{
  "d_model": 256,
  "n_head": 8,
  "head_dim": 32,
  "rope_fraction": 1.0,
  "qk_norm": false,
  "init": "normal",
  "init_std_down": 0.0,
  "optimizer": "adamw",
  "lr": 0.000759,
  "beta1": 0.9,
  "warmup_steps": 297,
  "doc_mask": false,
  "dataset": "wikipedia_en"
}
MLP neurons of a small language model. Each row is named by its layer, matrix (up: input weights) and neuron, and shows model dimensions 0-255. Each number is 128 + 24 x the weight over its row's rms, rounded and kept within 0 to 255. Numbers have three digits each.
After each neuron's rows, "fires on" lists the tokens most often at its 100 highest values on Wikipedia text that the model never trained on. A number after a token or word is its count.

L4.up427:128128115141162135116147105134088101122103138149114103156112120152108100147138114142143153085128099125097149097121157176141154143136118133131119148084131110137044149125105136129146081121135103113136168160157127129143201093151127125142110139159120135103176109131124152129135121144121166142163137123143170123077119158168111150116173138151127166191135171119147149095145158156097101144142117053146110132118145099114128127142108108099083168120115169117129120101104170106139126145141140135137116139102126107107101136121091153125119144162140129100125141126139150118160120149115152111123143116114118118123136116134111141115127086144165202119136104164110140152163130078162150139166126138127139143164147116105130118111143132123084114149063140149137089133108127108088088137099130
fires on: " or" 30, " and" 17, "s and" 11, " to " 8, "ic" 5

L4.up425:113075128134129176076080127104105133118131133136157113138130106131118124124115157121106138146110119149096153119162118127172164153134169126108129170082113123167129108098107127168116130130155128128112164190106157120154107105109102121152132128129146153124171082149115098139088108134163135124149158151141148110134115159094090140088095129142136129144124128086125163079155149151120144082156130145119136177103111115136147112070127133122128142114102158105134151104140125109165114164193096157136154137151119140128083094123113108119114143112128124149107126152127183162116118128118110092133122136115130072114165123148132084077103125121122127135130098136159096124158106111120143117135143095180146104198105126107151139178139155111114125115139106154148135133150104115111123130092166
fires on: "==" 20, "az" 8, "N" 7, "CA" 6, " " 5, "R" 5

L5.up343:132114141130089100112120159135137167146112133174181122115147174136113155152160158150172123093147098134094126133151153143102101104149127106151107154112138137132114102127160104129136122118128088178171155132107137068141142111125170079134151171169130153136129100118164103084143134135143191153114119124129128118097073100128133097152130116132130145122112120123131156140150145115142103133113169105149181118118109133121138104116093196135134101126135154087145161154114114179114114115144142152130168167126128165122113110077141144122168138112193132124141086087167129142140133133120150122146151131132122142127092135123062137135110106142114119136126189107100106147145125129119118116144111148150138125191116107102122116164102140141143099143117103158126167130142141105141139156121151
fires on: "il" 12, "X" 10, "all" 8, "ed" 8, "A" 7, "as" 5

L5.up112:134114112134115113097114139132107080112175151187143166138135138072139152104133101137120138127138154135108144144106125169140117158167113108095175088112135121144133143134152128128099136134135065176104127148141143137157173105125138149132141123145167141155156157066139078124150127124136115091149150101149129107107116116187149153163102123104144119117132155144088094101144172135118139112149135163124141163120113161103146120121127157093140098140097110096101105123136100137146161122172115144163181125096155139113108150150145141158123137128126146125131177109104070110135137154144110102149108123117138118075116131122109093122123130128114141092112141137143080115130170135074135100175154133143141120109110076080113115133136110121078160116123149120098127146113102149130174117125103
fires on: " part" 23, " chief" 7, "ect" 7, "er" 6, "phas" 5, " Elect" 4

L5.up22:123121138128147133117132161126115117128111159121124163112075132088120098146093154123122171098089195155089129164162124129101107099172159119114120176159145158109115134073107129136118101110157124137137150127144155141144119097114143082118156124113085141096119103168107117137128150104136135166129111181172156116111143119149151100122141120134096146191117101112161151097192117090095159139111145142122118106100098133083081149139146138109160130128133092117094147140098145124109158138096095117148123105159133124114082130133108173105134131121122132138131130103081142115082128117131150129104155179141141116153119142141077122122104145098162122118168155123154141084134154122135102134086164120163145130146117125133167089142132113106093116119146126149120173151140133140153116116108144
fires on: "-" 20, "u" 10, "r" 8, " pr" 7, "pr" 5, " vol" 5

L7.up433:170139129162108117131130128128129161110123146164120117141140155146147157113154119125127077190131126122141123172135097109109163155159170117098101112130156137088127156079102140102139183116141141181140139162112122087104124101130120098098143141164148159163110155156140168139112115165118151146102099140145132157091079105114125131123129116129163117139074121109061132120127139122142099123146149110164110168107132166137120116163156145149114124104117125138121120120153141125172115122127123100088133098168121164151162135156096156138114123151063146153186129104109150113126133129118137148110083133135116080113159145113091097128105147150122165122121129147112088156203140127150158129133138134145139099109098098119140115168102132124127146133150156128126160157126127089159142133109092
fires on: " at" 27, " of S" 9, " in S" 8, " with" 8, " by" 4

L4.up403:140161173096139146165122147168155095128174123124147131105100138110123122123088122119158171141176136133079093159122149170105110110147143164113104136134138127190169164126142089149101102149124117151123111149132154108188126102118114133155112143098138163106110082131148128102156141106137165114115113156166128114107127126148124119111146130122119124107140108128166130120170116093153177079120143154133120104116120125115121105124054105175166171126115125128165097146105108135102079174098127172146130111119162102167116145113145133124127093117158140114115123116110173166142105096138139141144173130142112125080152157134140132111081127143137106119173108144154134116119121070151105118126144126129156112141144164120152116127148124133139140152118155181149140158142133172140138126100134
fires on: "u" 48, " Gu" 15, "led" 8, " (" 4

L7.up43:143142096131118115146145111103135104132111139161129098141126129130116111141144104127097162144147136113113170109121137135148138110127074128121106124155156131142144115059133143125109161098155134135103137122150141147080099122142137123129156127086118134132190119139106135137147117178184109123109097130174150086126145104138163147101104143093133123143137149097121133118163144135126132134124079084145123113107109175179133103095130133115100111070144113099125119206152150139152146154151103135140114150142146138175127120104128097129093155133134121126142136098142130131119200102135090141124141076083119094144116134134123168125127155117103151148130122103104114146134138155118117134130126084144150113140122123105129153144056091097152146133144136152125090156164152085107063079101133
fires on: "S" 21, "-s" 11, "s" 10, "===S" 7, " \"s" 6

L5.up205:134123130131179152153084138098157120161115121155149139109101095072150173136143139146111107092152131108141124108147129193100125171154108203123161097130126172134144127127176109162148141092150072165115123154126123109121119129142153119133135123134115131129116097132136190104144115128126131132103121136097098107189129112123102120126139125180150146127146123129112071127169124113149140130095137122110124150111108093091102145125130182160103176169082133171136134127096125141149086103113088136099178124124160167155124092157154123127110104106163139137155122131163142136147144127141164122146131114123096133115156159107109159122090144108115150109104148156134097116108146116141133119160101123155148161103130162140150124140108146119128150103179141131112122096129161131131132144088129
fires on: " be" 33, " Be" 24, " co" 11

L5.up390:178120109121129127098163075138074131121110162156105133136131106145103124089135132116130149127134130179177136143122157112125121133168150124149155126084099061122082144159114136172149115146127097139106153120124191113115152111127135133130166107096165131130118095094158138145156119154117120127095146122077087112100088136143128132133114129082137126142153148093118125147142133110084132162120121119168114138102131137133149144141156142079135103125143123154133198104119151124113124108166100109138164148160110087100160140126107153140124147138099171167111109156133108131139107112112111130131136106108104138064137135121183141126116139158147119147182176114121126109152122144131152131122158111156142140183158115127119120128096132117140103132126182144119161143149090145071127146109143
fires on: " as" 20, "ag" 11, "and" 11, "ter" 10, "ear" 6, "end" 5

L5.up66:065163155088125078118137114111095101125125154118147144081131117105112131138161124169111104077096073141100134162128135170088112141135134128131135145146105131146113141148133066156096114083120119157139115160108149137136111114100134119132103130145157137178161130123136155123094124127151128114146144162131122128126136083141142103149116106156091093082096156115125154094150132101099117136119132146100099151110101161133113133133097118151147167104146124152160133097137157150158093146158166087120143169101142098129112140138107140126153141131133155112142151158066200104159143161103114131140104135121134143129145113088166103095127145161168144116129106090139126115099159106139114076113081131114143111154134091119119109106147156085108151123131137132168129140159128107093108130135129
fires on: " Sc" 23, " sc" 21, " co" 7, "ic" 6, "oc" 4

L5.up173:142070133112118122141146117105100117101164132153098067080105091133108107139146145133130085114115171127127137139176171151096117111134112120114102146123129113151103127127179086135120134155159102095138144106155114132134104162123169142092156112138123151165141104087128137110137142147099095128131168153114112152162103134099143102145126129166148167145132113133168143072148112131160183112076115161140085119100160104110136151140133135161118137148094128073134122094132118107139112131150122187127121128102124156091142127152140098132111172143141155118122136166092175117117108115128128153162144109155102128128112112107107080129111131143108150126137123185105089108108192119117102100138103119160142152101120121159129168120113169103159135118147106137123129148118121134145132158152091
fires on: "al" 18, "er" 13, "pl" 5, "ill" 5, "ah" 5, " rel" 5